MLP neurons of a small language model. Each row is named by its layer, matrix (up: input weights; down: output weights) and neuron, and shows model dimensions 48-111. Each number is 128 + 32 x the weight over its row's rms, rounded and kept within 0 to 255.
After each neuron's rows, "fires on" lists the tokens most often at its 100 highest values on Wikipedia text that the model never trained on.

L7.up10 [ 80 112 138  85 162 135 122 151 151 116  76 139 147 178  95 146 100 177 203 110 163 144 103 181 165 137 105 106 117 126 128 104  96 122 122 133 129 174 136 157  56 110 117 130 193 138 192  95 169 110 142  96  80 167 140 172 147  95 105 121 180 187 129 126]
L7.down10 [180 102 148 115 131 120 128 116  43 205 109 137 151 113 166 135 138  73 138 109 101  89 132 113 117  73 213 137 169 139 131 121 149 127  62 117 157 111 126  90 185 107 129 108  55 162 143 125 127 104 171 158 133 129 136  74 130 165  65 158 140 129 118 107]
fires on: "an", "a", " F", " C", "le"

L3.up542 [135 112 159 123 162 111 127  98 130 134 162  84 101 105 169 154 127 200 120 143 135 134 113 120 148 100 143 108 128 154  85 133 141 125 102 203 130 120  86 113 219 173 113 102 157  74 122 132 165 111 144 142  58  99 109  82 185 133 157 153 164 176 130  97]
L3.down542 [119 109 161 158 187 155 116  68 171 155  95 187 100  67 141 114 110 152 104 141 109 168 121 119 139 121  98  96 104 115 117  72  43  94 107 101 126  64  91 192  99 104 151 206 109 159 122 185 102 149  90 126 100 151 121 192 114 189 153 141 117  95 162 144]
fires on: "ul", "orn", " /"

L3.up135 [ 93 157 147 154 130 133 146 142  99  37 146 184 166 156 134 151 132  86 195 153 231 120 164 112  96 158 133 136 130 121 185 105 141 117 137  83 167 104 142 116  93 148  81  91 139 128 199 125 140 161 138  97 174 111 146  81 133 124 115 167 176 123 162 168]
L3.down135 [147 120 133 170 122 120 178 119 160 182 114 108  85 133 118 128 132 127  81 194 109 169 145 148 168 108 119 138  61 125  94 127 127 123 118 145 188 116 157 126 140 118 142 190 124 128 102 145 109 158 123 132  76  44  79 125 147  54 191 114  96 156 169  72]
fires on: "her", "1", "0", "ge", "o"

L3.up473 [104 135 132 145 102 112 153 113  69 126 137 114 129 126  99 127 201 178 126 213 137 138  57 171 121 146 108 177 109 110  97 121 195 160  58 125 114 134  98 168 154 151 106  74 120 131  84 144 133 105 138 112 104  94 125 153 120 119 149 173 216 115 147  58]
L3.down473 [132 143  98 103 147 154 103 152 175 151 160 136 131 140 129 133  31  92 137  74  95 136 180 100 137 124 135  77 153 102 145 171 126 132 201 116 154 114 156  90 119  93 189 179 107 132 180 109 122 177  93 161 148 149  94 101 110 142 115 107  45 158 107 161]
fires on: "orn", "ll", "old", "tern", "ool", "ational"

L7.up88 [141 125 129 158 140  58 114 105 124 134 150  74 169 160 155 161 145 139 146 103 104 108 123 158  47 108 169 111 148  90 145 141 175 167 154 136  85 161 127 108 146 126 116  64 152 114 135 145 127 173 180 143  81 138 147  93 147 118 112 127 115  97 104 142]
L7.down88 [155 119  98 133 130 191 190 185 181 142  84 116  98 145  78 128 117 181 112 127 136 101 131  94 176 159 114 117  88 205  74 182 135 140 189  99 143 119 121 181  81 133 121 181  78  88 100 137 138 105  91  98 154 144 131 213  70 117 121 141 144 147 105 117]
fires on: ".", "ct", "qu", " ", "f"

L3.up333 [123 119 166 107 102 138 166 141  54 146 140 163 154 127  80 105 150 145 135 150 171  96 126 150  91  81  92 197  95 129  91 141 132  99 144 129 117 112 190 127 133 105  62 159 146 119 150 157 138  92 109 152 181  95  91 102 108 184 116  95 161  82 133 143]
L3.down333 [112 129 155 173 109 147 134 114 114  80 132 108  59 119 178 116 149  92 146 110 119 105  73 108 136 121 178 155 177  92 149  79 156 116 123 136 169 126  92 153 160 124 143 108 149 126 115  80  98 126 206 130 171 125 163 147 112  80  66 134  95 152 121  99]
fires on: "l", "up", "ap", "k"

L4.up538 [140 165  96 151 170 165 168 149 144 142  72  93 174  86  99 112 106  66  94 119 118 137 133 158 173 139 135  89 133 156 123 121  80 134 140  97 102  75 200 157 183 148  95 123 122 185 182 126 130  96 149 112 119 169 130 111 120 118 124 108 114 129 160 125]
L4.down538 [ 91 138 152 139  91 106 140 124 178  83 131  84 124 178 130  87 112 127 184 143 166  90 162 150 108 113 114 156 203 126 158 110 185 135  48 136 127 165  68 126 130 106 148 117 158 128  96 117 132  83 144 100 188 134 131 155 146 126 137 150 155 111 102 160]
fires on: "ess", "ed", "ge", "ong", "ian", "oun"

L7.up349 [139  96 151 124 120 160 157 174 120 153 114  95 121 126 179 113 104 133 122 169 154 103  76 119 113 139 195 114 131 169  91 154 131 175  94  83 135 109  85  63 126 146 148 154 102 149 108 127 110 168 119 145 143  67 133  99 137  58 175 155 154 161 113  85]
L7.down349 [ 92 140 157 140 149  88 155 119 135  56  48 146 134  88 146 149 181 106  90  55 122 181 119  91 116 188 116 109 139 105  73  49 126 148 162 138 137 124 116 125 134 129 145 176 172 109 164 154 133 137  74 115  98 135 153 138  60 120 133 106  96  99 195 146]
fires on: " ro", " w", " th", "vi", "i"

L3.up369 [207 106 128 152 115 121 169 112 153 113 141 165 121 133 166 114  78 100  77 109 119  60 116 126 126 148 181 129 165 186 142 156 115 126  64  97 167 117 115 176 150 121 100 157 120 123 143 120 108 121  83 144 138  82 174 132 130 199 149 100 144  76 148 131]
L3.down369 [109 135  94 139 131 137 115 146 118  88 152 136 116 114 149 167 163 115 126 130 131 104  69  56 148 145  92 111  87 113 130 106 119 120 124 150 140 156  82 153 108 125 143 161 148 150  57 176 133 147 132 100 109 145  80 124 107  56 138  79 150 143 169 142]
fires on: "e", "ad", "use", "al", "enn", "y"

L4.up143 [107 175 128 117 137  97 142 114 126 139 122 125 154  70 103 166 153 200 146 102  99 120 109 143 116 124 118  96 127 143 105 120 137 139 100  89 103 130 111 110 158  75 110  91 186 127 132  97 168 187 144 115  72 205 105 153 127 117 146 102 151 130 138 106]
L4.down143 [128  71 147 123  98 175 139 199 128 142 153 104 130 152 119  90 122  54 166 104 172 128  88 147 123 198 164  64 132 117  83 129  84 109 161 125 126  72  77 160 139 166 136  60  87 165 160 116  69 117 136 113 139 117 145 126 172 112 181  80 111 153 143 129]
fires on: " ", " =", "'s", " were", "."

L7.up628 [140 113 151 178  94 110 134  45 176  39  92 107 126  95 208 126 125 128  93 101 130 121 142 127 173 163 112 126 164 179 213  74 146 144 145 126 132 124  85 205 110 152  83 144 134 105 126 119 127 115 129 186 140  77 144 158 147 163 177  84 153 156 137 141]
L7.down628 [134  95 110  87 135 156 100 121  82 174 145 108 152 196 102 109 129 111 153 120 145 136 133 113 121  97 108 143  96 109  93  90  72 124 109 146  86 128 152  87 202 184 119 129 104 176 146 144 130 133 219 108 126 145  59 149 124 152  91 131 118  89 161 151]
fires on: "e", " an", "ric", " An", "0"

L7.up228 [148 174 147 144 158 186 112 117  99 128  97 119 114 138 151 172 142 167 126  86 129 143  96 119 142 123 126 129 149 105 174  76 101 145 125 175 187 194 136 192  99 144 143 133  77 164 141 145 116 111  88 105  93  62 114 169 188 126 168 140 135 127 132 142]
L7.down228 [ 93 112 108 141 118 119  85 153 135  35 144 131 113 143 117 134 101 181 100  96 158  83 175  98  96  77 109 137 111 122 132 155 124  67 147 123  76  66 123  91 146  76 184 129 169 149 105 132 158 161 145 192  82 148  90 136 158 126 158  70 101 146  91 110]
fires on: "es", "g", "b", "ab", ".2", "o."

L7.up602 [110  88 145 127 123  80 118 102 116 133 181 148 120  59 124 139 144  95 157  75 162 144 167  72 106  72  67 143 156 102  97 155 149 108 135 144 161 114 180 123 113 153 169 162 137 159 119 143 150 124 128  99 115 121  76  80 153 128 168 131 134 116 160 127]
L7.down602 [150  92  94 124 122 107 182 155 116 116  78  96 104 124 107 149 141 150 108 192 159 154 114 113 143 197 139 147 143 144 122 101 115 148 144 155 193 117 149 105 132  94 151  96  87 106 130 138 166  96 135 144 121 154  82 156  82 106  63 101 111 158 140 141]
fires on: " is", " up", " was", ",", "ly", "et"

L4.up522 [130 131 134  94 148 149 138 138 177 113 120 146 134 156 146 109 114 126  80  98 117 155  91 157 121 150 116 110 147 122 123 137  83 124 102  95 168  91 181  53 152 107 153 115  80  96 134  82 135  99 111 173 141 111 112  59 129  61 148  64  89 147 166 140]
L4.down522 [126 104 138 161 118  97  62 121 101 103  59 137 139 125 101 117 143 161 133  45 152  81 105 118 102  55 165 152  93 156 129 171 105 179 148 122 140 124  96  93 113  71 111 109 173 179 123 115 114 150 139  75 170 109 111  90 136 148 143 168  93 138  63 107]
fires on: "it", "eng", "ee", " al", "ck", "ond"

L3.up112 [ 93 169 153 166 158 164 139 107 190 167  71 116 153  92 155  93 200 161 133 118  89  53  76 201 176 113 148 129  79  90 163 169 151 110 104 144 155 107 115  84 182 120 127 115  57 102 109 138 122 136 126 143  60 132 150 102 173 133 141 113  76 157 126 109]
L3.down112 [171  64 137 123 120 123 123 138  96  82 137 118  85 130 130 179 114 125 120  82 139 127 149 101 102 127  97 105 183 201 128  75 103 107 135 118 103 126 112 133  98 133 151 149 150 160 123 120  49 127 117 154 152 200  63 165 125 148 116 132 131 178 115 146]
fires on: ".", "use", "ord", "ampion", "ion"

L7.up30 [145 158  92 153 137 125  99 185 114  86 128 125 137 108 139 136 145 153 149 106  83 117 168 180 144  37 174 118 154  78 183 118  94 110 134  96 147 133  69 180 155 209 109  71 109  92  93 102 135 165  82 120  98  95 126 172 159 186 118 134 126 150  97 130]
L7.down30 [198  65 100 191 153 102 176  91 150 188 124 102 123 129 159 131  91 195  96 194 125 136 141  80 136 146 156 114 143 114 175  95 159 113 146 143 155 124 205  57 145 119 161 144 167 142 177 125 147  80 128  91 120 147 126 171 116  87 126 111 107  93 134 131]
fires on: "n", "f", "b"

L7.up525 [183 182  98 147 127 132  85 154 137 104 109 172 182 111  86 104 158 177 140 170 149 136 106 130 124  41 134 159 147 156 131  86 100 125 100 105  68 143  74 167  94 169  39 123  96 132 120 120 174 146 123 126 155  68 119 136 108 138 108 140 124 153  86 120]
L7.down525 [137 125 117  84 132 139  77 134 104 154 109 112 108 143 131 129 109 140 128  99 138 152 163 243 129  62  52 165  93  84 195 143 117  49 143 125 131 132 133  57 113  74 176 123 140 151 153 142 128 102 141 140 174 124 196 188 110  89 158 101 124 140  97 121]
fires on: "t", "g", "r", ",", "oc", "b"

L4.up235 [171 176 106 124 152 108 147 120 118 164 126 143 103 135 121  53 141  94 123 139 121 142 124 133 174  79 136 138 127  59 133 143 109 125 106 145 109 106 131  95 119 153 106 136 135  93 132  76 201 166 145 174 108 152  77 123 100  57  82 124 150  86  58 206]
L4.down235 [135  99 127 161 119 133 115 149 140  96 161 118 163 120  79 148 144 175 140 134  85  72 156 156 158 166 123 170 114 208 119 164 151 144  96 150 161 120 139 139 127  91  86 135 126 133 114 117 114 180  86 143  98 105 111 141 115 125 167 134 101 118 122  65]
fires on: " im", " pl", " en", "t", "ill", " dec"

L7.up170 [136 109 128 133 153 151 153 204 130  99 134 124 130  89 192 112  73 129 119 161 151 112 118 167 141 173  91  82 133 116 156 116 167 174 148 122  79 124  45  77  56 164  89  92 108 151  55 163 147 162  86 155  91 100  97  82 120 125 182  48 131 122  85 168]
L7.down170 [187 149 130 115 141 109 115  67 108 126 137 156 127 135  58  73 128 150 130 143 172 158 156 131 179 100  94 147  74 183 105 177 109  80 105 109 155  95 156 137 124 155 158 136 173 118 172  97 156 151 164 159  80 216 113 167 164 119 128 139 131  87 127 152]
fires on: " An", "in", "n", "ang", "e", "un"

L4.up566 [118 147 132 155 132  98 187 147 118  90 140 182 154 164  83 166 158 105 174 126  74  85 132 164  99 204 156 128 170 141 138 108 144  68 123  99 165 137 174 170 172 112 126 100 116  87 180 150  91  65 104 181  90 110 114 148 102 124  90  89 113 130 150  98]
L4.down566 [106 137 130 148 139 169 110 113 101 135  86  70 112 114 164 103 115 128 141 140 149 160 151 103 150  53  75 112 143 150 135 122  97 149 133 187 113 130 122  77 109 117 120 145 115 120 148  99 131 136 160 112 152 133 147 165 146 139 145 103 154  89 106 111]
fires on: "i", "n", "k", " k", "g", "7"

L3.up104 [110 101 131 183 136 133 117 147  74  68 121 139  90 152 114 150 164 137  98  85 165 169 127 111  99 116 111 125 100  99 105 158 143 138 111 122 140 139 145  93 114 127  99 165 158 134 126  87  90 136 152 172  77  84 161 145 115 153  78 114 143  70 133 156]
L3.down104 [155 146 116 154  70 200 100 148 119 125  94 181 129 156 154 155 129 122 205 103 101 147 127 141 160  91 116  96 110 135  98 150 161 109 148 142 113 124 200  88 156 165 138 142 153 142 135 154 191 142  92  81 138 169 132  72 140 160 107 118 127  89 161 103]
fires on: " le", " and", " that", "ough", " would", " from"

L7.up147 [124 160 127 187 139  85 186 151 131  56  68 119 123  97 160 111 112 113 134 144 141 113 173 103 171 133 219 125 171 128 100 170 113 105 136 134 154 119 193 107 199 126 134 147 159 127 153 150  65  91 116 137 105 169 147 124  84 147 135 179  80 107 102 135]
L7.down147 [ 87 105 171  66 124  85 135 156 113 171 116 109 163 127 138 146 141 144 128 112  49 166 140 170 126 111 108 156 113 122 100 124 154 174 139  92  77 152  65 162 113 113 130 103 108  74 127 136 100 167 136  64 100 126  85 134 133 138 172  82 158 122 126 149]
fires on: "R", "n", " R", "C", "c", "i"

L7.up403 [132 174 134 165 112  97 148 144 130  81 150 112 101  65 172 131 175 185 160 147 125 141 189 155 125 153  84 164 137 157 142 119 119 120 141 140  83 123  84 154 122 126 133 144  50 104 109 157 128 181 106 128  81 151 123 181 127 100 118 155  94 132  82 107]
L7.down403 [141 219 134 104 123 186 111 117 111 195 131 137 146 144 112  68  66  83 146 113 113 108 120  60 109 172 146 148 101 122 111 160 139 144  81 141 125 126 191 138 100 114 150 144 177  82 122 140 118  70  95 122 142 175 125 126  84 163 104  78 138 102 229 122]
fires on: "ary", "A", "s", "us"

L7.up177 [ 88  27 186 177 182 161 107 117 114 135 129 115 175 174 155 155  92 143 130 187 132  87  64 106 161  94 159 122 135 144 109  98 147 179 111 120 136 133 129 154 105  96 107 114 140 143 140  71 159 149 129 157 119 143 197  58 141  84 142 166 136 140  42 130]
L7.down177 [168 176  97 167 122 198 167 136 148 106 126 198  97 120 176 102 182 126 120  84 135 129 167 129 123 148  85 142 154  95 125 129 139  92 117 158 147 138 162  93 152 134 143 152 107 127 135 129 143 135 111  98 152 168 152 150  70 105  79 113 136  87 227 102]
fires on: " D", " |", "on", "k", " Con", "d"

L4.up527 [123 121 159  81 154 100  99 109 144 110 106  91  95 114 178 100 149 107 192 126 124 101  81 119 161 131 147 102 193 198 140 115 198  57  75 125 106 113 115 149 162 157 120  99 122 175 143 123 154 119 121 115  72 132 112  62 184  97  98 112 115  98 154 162]
L4.down527 [116 150 100 191 108 186 175 146 113 130 192 156 162 147 118 112  92 179 111 106 120 105 127  95 148 108  78 167 128  97 110 172  80 115 190 143 140 116 152 156 112 100  79 184 110  93 140 155 116 117 130 148 161 112 114 187  98 176 137 143 144 140 122 125]
fires on: ".", "c", "ell", ":", "/", "age"

L4.up417 [107 137 111 150 136  79 161  60 164 104 148  89 187 195 111 183 110 137 162 110 160 104 101 119 138 165 111 175  37 128 140 118 143  65 126 138 108 158 126 173 136 153 161  33  87 142 173 157 120  95 143 111  76 126 100 124 144 140 131 122 167 126 174  66]
L4.down417 [146 112  72 165 148 114 100 204 214  98 159 143 101 140  96 132 144  71 143 178 134 111 169 145 136  83 136  82 192 114 142 165 122 166 122 101 151  87 173  42 117 101  99 187 177  87  83  96 134 183 112 161 155  90 142 128 127 203 112 105 170  45 135 151]
fires on: "orn", "n", "port", "ames", "duc", "ied"

L7.up251 [100  98 135 135 123 114 177 113 126 137  78 127 107 165 102  95  96  98 140 100 194 137 102 148 158 118 119 174 117 175 168 114  79 153 143 157 107  87  67  99 131 145 111 159 192 139 117 121 133  97 142 109 145 130 117  89 107 116 104  95 146 146 140 163]
L7.down251 [108  98  67  77 171  79  63 220 176 136  96 171 157 144 148 148 132 141 121 158 116 143 179 114  77 152 123  49 125 136 168 158 123 150  75 164 154  74  45 119  95 152 139 142 111 143 141 135 119 121 122 124 169 157 120 168 107  95 146 170 121 117  78 129]
fires on: " con", " serv", " work", "or"

L3.up434 [105 107 125 110  53 135  92  87 155  76 128 117 116 168 129 118 136 101 135 127 116 155 139 135 187  75 140 110  84  80 145 162 165 119 140  83 102 118 136 182 164 139 125 105  63 137 156 155 155  95 122 160 113  97 110 157 133  87 114 145 166  69 220 116]
L3.down434 [115 136 139 175 157 170 130 142 127 147 132 140 150 105 126  90  95 210  90 127 119 151 106 163 119 183  75 135 140 178  96 140 103 194  62  97 107 146  45  94 103 138 142 116 151 103 108 111  76 132 137 105 154 198 143  84 126 158 170 137  92 193  78 140]
fires on: " 2", "el", "es", " has", "is", "as"

L3.up603 [162 128 115 116 143 135 116 141 177 125 125  88 108  82 159 102  89 104 132 132 131  91 142 103 142 163  83 126 194  96  92 193 136  91 143 127 199  54 160 117 162 140 165 171 119 106 167 199 136  79 112 157  75 137 155 114 163 145 174 114  76 156 116 120]
L3.down603 [161 164 166 157  80 106 141 147  53 150  94 120 156 177 112 151 122 141 116 168 100 196 111  96 136 142 128 163  90 130 122  98  75 163  71  81  86 141 113 112 133 106 110 101 119 144 137  80 135 167 123 117 189 125  83 119 115 132 111  93 132  98  86 146]
fires on: " m", "al", " have", "A", "ed", "able"

L7.up286 [ 70 121 118 115 133 186  97 120 115 178 138 136 137 128 119 160 134  83 141  97 117  89 185 141  60 111 138 119  81 135 127 176 124 134  91 129  66  91 165  70 116  75 106 130 116 159 156 129 153  94 119 117 140 102 119 113 162 157 115 148  88  87  87 129]
L7.down286 [166  96 108 138 150 164 117 110 176 126  42  86 143 195 143 131 103 159 156 219 140 169  90  75 139 138 168 120 180 116 186 116  94 107 159 125 112 145 110 195 120  78 144 118 141  97 119 126 172 139 121  83 130 131 105 135 135 110 176 100 120 142 134 186]
fires on: " ab", "e", " con", " me", " v", "ud"

L4.up101 [151 121 133 104 154 134 134 157 112 100 113 144  90 148 187 130 127 159 179 117 126 136 150 137  80 162 167 142 172 113 117  60 179 110 178  87 116 149 121 152 131 110 132  89 130 143  75 121  73 166 113 161  95 119 166 105 128  51  64 110 175 180 159 176]
L4.down101 [184 107 141 103 128 156 128 161 169 120 115 153 144 114 151 139 250  77 144 124  92  87 109 139  97  89 127 126 147 121 140 101 122  83  66 183 115 136 144  92  72 135  61 142 153 194  82 104 115 160 168 180 154 124 149 180  98  78  65 119  65 151 181 165]
fires on: ".", ":", "ase", "S", "ft", "as"

L3.up355 [ 80 146 132 146 178 102 137 101  93  69  99 120 118 112  64 141 133 122 132 105 173 105 162 118 157 202 180 106 111 154 220 153 111 114 165 109  76  98 124 123 134 141  90 111 155 153 109 158 108  46 138 131 174 148 119 131 127 125 127 143 104 159 118 207]
L3.down355 [181 138 112 106  72 136 106 193 159 216 123 114  54 112 137 153 177 171 115 107 124 151 112 116 102 106  99 123  77  42  88 102 141  96 125 146 153 146 116 160  90 167  87 147  68 136 181  88 169 116 112 129  88  85 183 116 128 137 142 129 151 169 145 129]
fires on: "ion", "ory", "ity"

L4.up42 [115 122 102  72  59 119  64 120 198 136 111  83 159 156 139 113 121  82 165  94 154 140 108 159 159 114 101 116 130 137 144 132 133 165 156 173 155 153 150 127 200 130 160  88 131 116 153  80 152 125 181 152 104 115  76 140 185 153 131  95 136 169 124  99]
L4.down42 [ 95 122 157 102 151 122 165 139 118 146 150  63 102 110 123 142 153 101 108 143 112 132  81  72 156 112 190  67  91  93 120  77 112 129  91  88 158  92  93 133  89 117 109 113  82 136  76 181 116 102 113  94 103 101 181 128 120 142 137 161 122  59 171 153]
fires on: "orn", "z", "n", "ow", ":", "ill"

L4.up490 [128 177 137 154 111  89  57 101 132  95  97 155 123  58  89  43 139  86  97  86 123 100 123 126  95 108 145  78 153  95 148 142 151 116 127 130 157  73 153 136 113 183 115  95 126 115  62 155 149 157 155 176 115  68 111 125 175 143 152 100 205 123 142 174]
L4.down490 [135 169 122 197 142 126  79 181  95 148 146  97 120 101 157 151 156 130 121 156  80 112 114 102 146 135 112 134 134 153 104 127  87 112 118 102 162 176  95  94 134 159 111 141  99 191 151 157 110 106 129 107 136 139 103  98  85 115  53 188  69 178 167 128]
fires on: ",", "and", "il", "h", "enn"

L4.up329 [ 97 158 132 148 138 158 104 157 117 104 109 112 146 103  56 146 139 130 125 104  96 143 135 157 156 196 163 123 130 120 133  92  97 144 140 106  96 200 182 170 141 124 148 106 105 151 156 142  99 184 123 150 107 131 158 147 156 103 154  92 192 121  89  90]
L4.down329 [109 126 118 126 110 161 161 158 127 166 146 161 106 201 143 177  88 193 169 136 118 142 103  91 136  96 123 113 100 113 123 136 177  85 165 148 158  81 115  92  73 109 165  93  91 123 136 114 171  67 144 123 172 134 123 138 125 113 122 122 187 123 146 130]
fires on: "p", "r", "el", "ft", "b", "g"

L3.up401 [139 127 140 155 123  92  91  74 108 149 110 122  83 123 130  98 114  97 130  70 148 177  76 131 147 170 141 133 103 153  89 196 170 121 136 181  57 127 118 102 104  44 126 128 152 108 163  93 136 119 111  77 128 132 163  87 169 151 112 127 145  97 140 115]
L3.down401 [ 95 189 182 154 135 163 108 107 164 148 138 115 196 136 142 167 158 118  79 161 133 108 136 136 141 155 174 109 158  88 138 131  98 103 121 119 169 143  63 160  60 112 104 172 151 163 118 135 120 128 110 123  83 152  97  29 110  67  99  97  51 131 129 155]
fires on: " dis", "ee", " me", "e", "ome"

L4.up633 [102 188 127 149 101  96  66 117 110 125 104 124  95  90 132 128 160  63 139 136 139 130 179 129 172 169 113 187 134 164 169 164 123 115 129 128 113  77 147 140 167 123 156 108 106 174 143 110 117 147 136 153 106 136  91 172 148 137 131  74 163 152 170 143]
L4.down633 [142 109 162 125 148 166 172  66 141 127 110  89 186 171 148 147 101 165  98 118 137 107  90 139 139  96 162 142 155  89 172 137 127 177 102 159 101 144 124 100 156 156 172  85 103 145  84 145 140  93 125 174 230 118 152 128 129 122 148 135 146 116 116 145]
fires on: "il", "ide", "ild", "and", "all"

L7.up555 [147 114  90 155 142 140 175 137 113 100 177 201 125 193 157 147  89 117 135 123  76 115 144 108 104 176  98 111 159 144 116 162 135 143 118 122 130 122 136 120  95 150  96 117  86  92 101 126 151 146  54 122  44 143 195  90  91 168 159  97 134 120 161 170]
L7.down555 [174 122 104 137 115 164 103 154 102 147  93  51 149 147  81 134 161 133 115 155 165 124 148  84 120  47 140 185  63 184 123 108 111 112 121 136 101 126 131 101 113 112 102 152 185 114 123  98 157 116 113 135 138 138  74 199 119 122 135  99 179 205  89  96]
fires on: "e", " d", "use", " and", "t", "orth"

L4.up569 [185  64 166 114 123 114 116 161  94 134 139 151 110 169 101 140 177 144  87 159 106 112 131 142 121 189  96 150 157  97 149 108 142 206 163 168 120 111 143 170  66 129  97  99 122 186 114 105 160 112 161 107 157  59 135 120 129 191 155 119 102 125 131 112]
L4.down569 [125 113 101 173 151 103 130 114 114 126 167  70 104 124 142 116 107 116 166 118 186 145 102  66 173  89 171  36 107  92 111 167 112  88 144 121 130 137 113  72 132 183 129 177 173  81  90 155  99 187 169 128 170 119  98  95 134  99 105 151 105 140 115 130]
fires on: "ou", " out", "-", "f", "oun", "on"

L7.up183 [128  82 167 139 124 130 159  89 175 172 136 143 116 174 120  69 122 151 175 128 177 132 128 135 199  69 133 154 144 149 166 155 131 106 178 129 112 145 183 167 129 134 121 153  97 135  98 119 107  60  86  85 101 102 101 133 126 132  80  60  79 131 126 144]
L7.down183 [147 145 101 105  97  93  68 153 124  74  77 142 133 145 141 146  89 125 134 170 103 102 190 104 106 148 104 123 122 145  97 101 206 173  57 133 183 106  71 147  73 136 155 125 193 156 126  89 118 172 146 119  60 168 144 102 136 139 176 151 103  82 158 136]
fires on: "m", " V", ":", "ov", " –"

L7.up14 [ 90 143 152 113 204 190 161 121  72 108 110  86 134 119 140 120 144 118 121 182 113 114 145 112 171 155 144 120  40 115 119  95 104 115  94 113  99  98 124 140 138 150  64 183 163 126 165 122 174  55  88 108 166 148 188 130  71  91 159 133  85 102  62 164]
L7.down14 [153 137  24 145 136  89  92 163 153 104 120 141 121 148 138 140 183 190 130 107 190 114 113 187 161 159 131 114 117  97 163  72 128 124 130 108 170 114 129 129 155 106 190  70  72 141  91 102 116 146 102  82 163 115 150  86 153 149 126  71 149 106 127  79]
fires on: "on", "ast", " Con", " Se"

L3.up597 [166 101 136 212 132 130 158 138 150 128 141 173 127 112 154 121  79  92 161  76  73  99 118  74 136 103 130 116 139 137 114 137 123  95 140 158 167 152 165 119 151 145 124 157 140 134 190 156 131  85 136 108 171 128 136 129 130 219 164 107 126 120  66 100]
L3.down597 [134 163 134 109 138 110  85 124 111 142  72 130 170 146  98 134 161 112 166  71 117 132 126 133 153 101  97 144 110 134  89  58 105 130 142 115 136 150 125 169 146  87 156 144  85 108 197  49 120 177 142 161 139 143  86 147 107 112  90  93 109 153 151 195]
fires on: "e", "n", " pl", "o", "ill"

L7.up399 [148 145  79  55 139 132 138 169 132 131 167 176 108 135 122 152  86  93 165 153 120  93 166 123 124 164 114 101 138 128 165 161 167  91 137 101 122 134 115 136 172 119 103 185  84 124 126 115 119 171  89 147 109 101 100 169 121 119 123 141 104 175 102  86]
L7.down399 [109 181 130 191  98 137 189 132 119 126 141  67 134 151 177 129 145 130  91 150 101 138 109  79 105 123 132 131 134 108 136 123 140 141 159 131 158 152 126  77 134 157 140 175 125 194 111  83  69  90 157 181 204 148 137  66 108 120  77 132 112 114 124 134]
fires on: "m", "ap", "s", "A", "B", "up"

L4.up592 [194 153 177 126 148 113 134 159  93 120  79 134 136 125 167 126  57 141 146 181 121 116  59 125 191 124 165 107 134 208  65  94 153 192 112 102 136  77 149 136 115 174 126 160  69 117  96 129 148  63 153 103 136 111 132  82 140 131 136 100 112  69 160 123]
L4.down592 [165  31 110  89 131  69 101 113 159  94 192  91 163 122 148 124 140 151 138  89 156 108 163 164  71 191  94 128 105 100 113 143 138 118 151 170 133 162 196 166 114  94  80  99 145  86 165  85 101 139  68  86 139 162  83 102 138 116 111 149 165 160 152 116]
fires on: "ment", " of", " –", "iz", "ast"

L7.up519 [144  97 142 121 154  95 118 132 110 147  85 148 156 159 106 155  72 118 159 104 135 146 142 192 151 173 102 161 176 149 121 185 143 122 175 134 124  87 103  79  97 108  79 113 137 125 173 128 205 164 107 109 158 128 125  91 119 123  89  80 121  45 159 120]
L7.down519 [145 170 148  86  94 138 123 130 110 146  79 156 115  75 123  90 170 137 150  92 142 103 169  95  94 150 108 147 129 105 107 135 118 111  39  98 122 123 166 203 134 145 116 166 113  90 134 132  98 137 113 196 141 188 128 101 111 129 136 137 101 110  83  98]
fires on: " w", " serv", "s", " s", " c", " con"